From a checkpoint of a small transformer trained on Wikipedia.
Size: 12 layers, 165M parameters.
Training: a variant of Adam for these matrices, 7729 steps.
MLP neurons of a small language model. Each row is named by its layer, matrix (up: input weights) and neuron, and shows model dimensions 688-879. Each number is 500 + 25 x the weight over its row's rms, rounded and kept within 0 to 999. Numbers have three digits each.
After each neuron's rows, "fires in" lists the words (lower case) most often at its 100 highest values on Wikipedia text that the model never trained on.

L2.up2343:482547528496572467544461523511520486495511529469466511526515562467480469491509454518484475490466484572494512502481500485449504503458523480475474502539497455483488503472512484471518510467441509545466525451535506520538469500486533525545498513498524441503531508482472523482481549525473524523476484463510488536479515457506471536510525500523521484533496496512496514488528512500526485519494483514536523511536538478475462485514499530540537476496495458488523487521507490520463455474511486523499549490484497537450512542433463481509495543504449513502519531513482518482486498478493461508
fires in: "states", "growth", "streaming", "planet", "performance"

L2.up1586:487487519495515490507510516475508477487465485494463481530446503465492516453470519488494460498504531506513488505489512492473502517512511462493469511508503482506538502488511491494462526505509503502523505553518496519512523500476481481515502502532506494527442472546507535506480505497484534470455517484495499484499508503489513477529505531507516521501504447484482479526476428546508491469494509544516447497511482516534506553513517526490566542517526481483488490491489508459529506494479443456535523456526498538481510474474493495482547496540463465482535485501474497526515498497527532470
fires in: "million", "christmas", "goals", "trail", "organization", "challenge"

L2.up975:509469500460510500496500490506557481476490530481489533506504505530484500554478520555511500509518531459468511497517530492473476531524450540449493471482451519498505510492544531469472482453518509510499496526544490521483522538454470488507475500495518490479508500496477466492463523530458474481490523504489482493495462480507509563496438497483543474517511519502517499523453507514459478547522489493507496516525529512493540506496503526456512504481460455519520494505524451472465523564501507503508494507474465444536477473520457530469498466514530489451513467503502530487463489512503495521
fires in: "however", "very", "should", "might", "although"

L2.up3207:508510498514473516519495520516514522531498509463476471452491527477465479530508488474494523486458497514480440462521517518509478536473501515509479465499475535560479480498526484499506540494493491520493489467536508464476523454488541528472551445521552489487495513526468527487503512530477492496522529496528493445515466513479484508509550470526446485512498502475500520493470485520516457513475524472526491510503518488513486515513517533487506524515482461485515516511474454481491490503522476501506455476516477451490492500488460489561526514477478512485522444498521492451483489480518491442
fires in: "support", "while", "josé", "computer", "cities"

L2.up1628:505488497479518523468515500505503468497508508552507523523514457488494468466493487554581490491555465471461526504498498516502525490511494477462542491514481540456522514481497478537481518490467505514425558478498488509502526500462466497487505495524559456498518482529495510497486501482517472513476500517497486557497523510446467529486496541535531526510524535516487506497495496497489495504497458519512537503533565521497471512485540462476521496468444499497523505490516523470476499539522498478470519507536503477494490495507497495496506476529557522487483510473503504531505499504488485481
fires in: "francisco", "la", "heritage", "right", "active", "feed"

L2.up136:473514482474483488513484486487456533464500485513474510473481477542494487535549497539527563482507491514495555496517433490480522514544495509512513540491499517468469454544476472462474528517510522560498534482483475517522558520495503495513527479509486515477474505515511461505466467510533485534543495530500486497477505442481457522508437501537500486489501497500476481485486451456503509510503531489517483516485473492465536491486517535517521470461494549516480460500524477540493472487514515497495534476549524535532436487514481501459503510536493525496489464511519513485524493555490460484
fires in: "player", "cambridge", "length", "record", "less", "owned"

L2.up3774:505507482525476546502540479511469498533486493531464483470499547551488506443487486498489508472497481536542475443533492501499544523467495500487494495516498464488484524503512548511527459509450501512526526556517473497513488506559557527469495539482499531516456496526483518493500528521454488509483529473491519543530483511484506534486481502471530507502516464412418489537558517504504513500467476508552522543495524499501454473520496502492502515508529440456479517492497472472486513490499501485490540538482475499452476525499487474427470469514492533495522516512505489536483492512500510522
fires in: "since", "group", "later", "star", "young", "worldwide"

L2.up667:540511513480513524503494516460459523487522503447500475517502487517529499539530500524486550496485484522481463503491503517512543507481476494463507493488483490472477550464511435488485479467531532545531554473525463526474466475497505438489570510508513496473505489460484500488507495466511494507538513521503527490495495518477475494511454511501464504471529490490511492521485524490499473513501529477553513525417487512461516492456512497521490462496483541522503562506471518501498467478465525507459472509495512489483483503521519484521503511501522500502488513524539476472458494529489485526
fires in: "what", "main", "pentax", "malik", "ewing", "paragould"

L2.up68:517515486504524483533474517497507494463527501471517507492476468493452468479506511530501478480548539495502505551497511485482535523497535546519523466483507521509457448502497520494497534495518528522477479520512486490503552513488464500498484497499498530513539485510475494510521489489482533522515491538513520511524516533486540472482520448448464507519503484485466493498466532543492520488485514513495514510528450539498522532502558526511549450530489473463504518492449511546514488510533490477519528450490491459458437521493512494513497493532489528478524499498501512502575504489477462517
fires in: "time", "pm", "official", "fellow", "fiction", "associated"

L2.up1074:502535511470524493568498491481481553482512504507497476485529456497523478486538522480500522502478512461494471504465470527473448469471467504497545486502496517459490502508463501490508470474491480534478499480500532463511496470479510499515522473494495496505481507483467506530464482522541497478465540498492500511482494487520465494476521487494479519489475489514479487482507464486461540504489525489480473498541495460542463491491496463484568486489510465517520502447506482520505502467507491497469472513538492479478463485527520504485517518498510511504490539493526513511497487483553511466
fires in: "william", "robert", "frank", "walter"

L2.up1921:484488470526512503514503471551517529538480508482520515508473507477477445510473482539504505529495492502548512499491514505508491478500510507525539446515526500504481514507515485461506490487515518486502556442509532498498481522523506535482556504490501528506516470495514526477505532565481490501490537512534512547480492487524475501523490522456487450461488504490495538492521469477484480492435504509529516467432533503480520471499514520492492492541500501471463524444493470520489480498542490498509522514519490520456501521485526483500509510518533502480468514538534466518531503464481542472
fires in: "round", "francisco", "footage", "russia", "natural", "naval"

L2.up3796:473471500477505475500498492476511460523499498480507478486499502494462516494501472442505506504534532517474529543470489470522519461513486512491510541488511510486516483521469516513501517488523511476518540486497479518525495433544515448514508526468512515539485479496488509519467498506509498530498453517499474489478514492554512522483450494516525498507498481498496476496516508487491505510442501514505480505493508517479538539486528469516466499520532524493538533482480492470474507502503511533484482498477473536513502464480481480493457493484473540519513504483447521522527514475463486490
fires in: "jr", "christmas", "federal", "reaction", "entry", "jazz"

L2.up2438:547525442537551488499477493513539491465540500483468486518535461470456486547522464504525478462481531497504500530513521532502502503534519534523503475491500511506493508473496506505495467520522480522466526513465502554492527581563489500502523510471530499497437493514528514509549515469498450528555504498519507530536562501513492527514514527469480493510503525469478535482490512519489507535454496514478533494481511461482543510534525502472474462541496471480498521501508509476479488493502506494561493519521520486484496469473494485549508522504487470485507499506499486501484513496544496485
fires in: "boston", "people", "portland", "already", "beijing"

L2.up1935:520486525495547499468511499470459492533458536467508526533463483477512486515486504540545487524490498485495497493532544476484528530525490511495463554497477519483485482502440513496478529487499472492489493521489409526470511480538498474488502532469518483492439525498556481517475473488506463539490469461471521458487506477522455468487499520501474474508466461480503534523509557483488484478499512517483448513488458497514466500535536515496546492495521501492489489491481493522494518518558505558491520457513466521474519468503527544516506515512507503495501498501491487505508509520488496517
fires in: "may", "while", "although", "law"

L2.up2386:541500507533470518482506574544532530502490521530451500534489486501506515469511509491498505500526503530485499526496500519515560470473491548490514522499496521520500527512508546513474521514516481479514504483510498478510510457477514488497519518487524517509505487524465451486501578506513487474520486485472480539510504498500464499493509483524481539554531494512512532515492555485495486455482474488502510499506466506488486511504471525488496485476500510522530511517454493524544484469472524501481480532477515492503544527529521515530499496510475486517450534474511509474497554456481524455
fires in: "still", "squadrons", "conference", "duke", "detachment", "those"

L2.up380:484503488484531496456497495520536515539487514492480493510507513468555524468548520536488490549527507499470504539489468528464483487514509528472473543445496547468488476452458476476495505465480535478548500486541493510508503518528485451531500505507531511510537499513479495499503517497454511493487522467466530515530520459511516502489466548477500498506478488501476507449525498523497522505502527526464454487473503536457521528469498513519499508484506460487474522475495491492504471478525531501555469520515501509457491488463493526493479483515454500525523509471514507489473523533496482509
fires in: "championship", "portland", "basketball", "actor", "loan", "helped"

L2.up3812:483509495522469517492496522507517514475507514508521473507458515542475515506470497530485522515480528504519468463484513480519526534473511456485468513470476503501540504514465470515501504506489485523475504485471551526507442502514529512510510475521520452519506482486485481475490484508513501493496504484486511513529479495477522486499523472515489508501526510543527503524472558513530495457493501510519448495513455476456518451490484521461505524497494479532483496458478542456486474509504526522491532493537487541474534554530484528478545502454497500439523511481506538525487496473524497494
fires in: "women", "mm", "leaving", "paid"

L2.up159:482496477485520527496545520483491550469480526511476478486519496515480503462520497520477522475503492454460527500516461503503506507508498542490534478547526479508520533481482509542524507487522505496539491493509476540556501479529469508463492482474550537523481509537514561497467502490470499506495518527501473487529541502506508506495493535506541530511508484497528489529489519537519518569476499505486471477438519505441492559494545532507478482491510531526488532514508546518499529508483477518518481504518537528452495498540504498494469504524512537511472523480444508503490527522467481511
fires in: "boston", "portland", "cambridge", "huanghai", "beijing", "manchester"

L2.up1718:500468492477503490480541489515467526529490483527490474467512498474535494524482489535498493520467507519452442451523514532482527453516497545494521485490511514495499509547485488526501490489488520532462500500480529469498496478539462448485527499487492577494449529457512523521512511534542453530493479508475543517512522505485487526529531489474520438504487498532455491488476476504482502533490466494484468470472518442497524514506485475506511512489506524463480476468455468522491527513468528536510497500531495521447492493525485516485460485493515496463503519481496515500511458499496504517
fires in: "man", "best", "even", "poem", "see"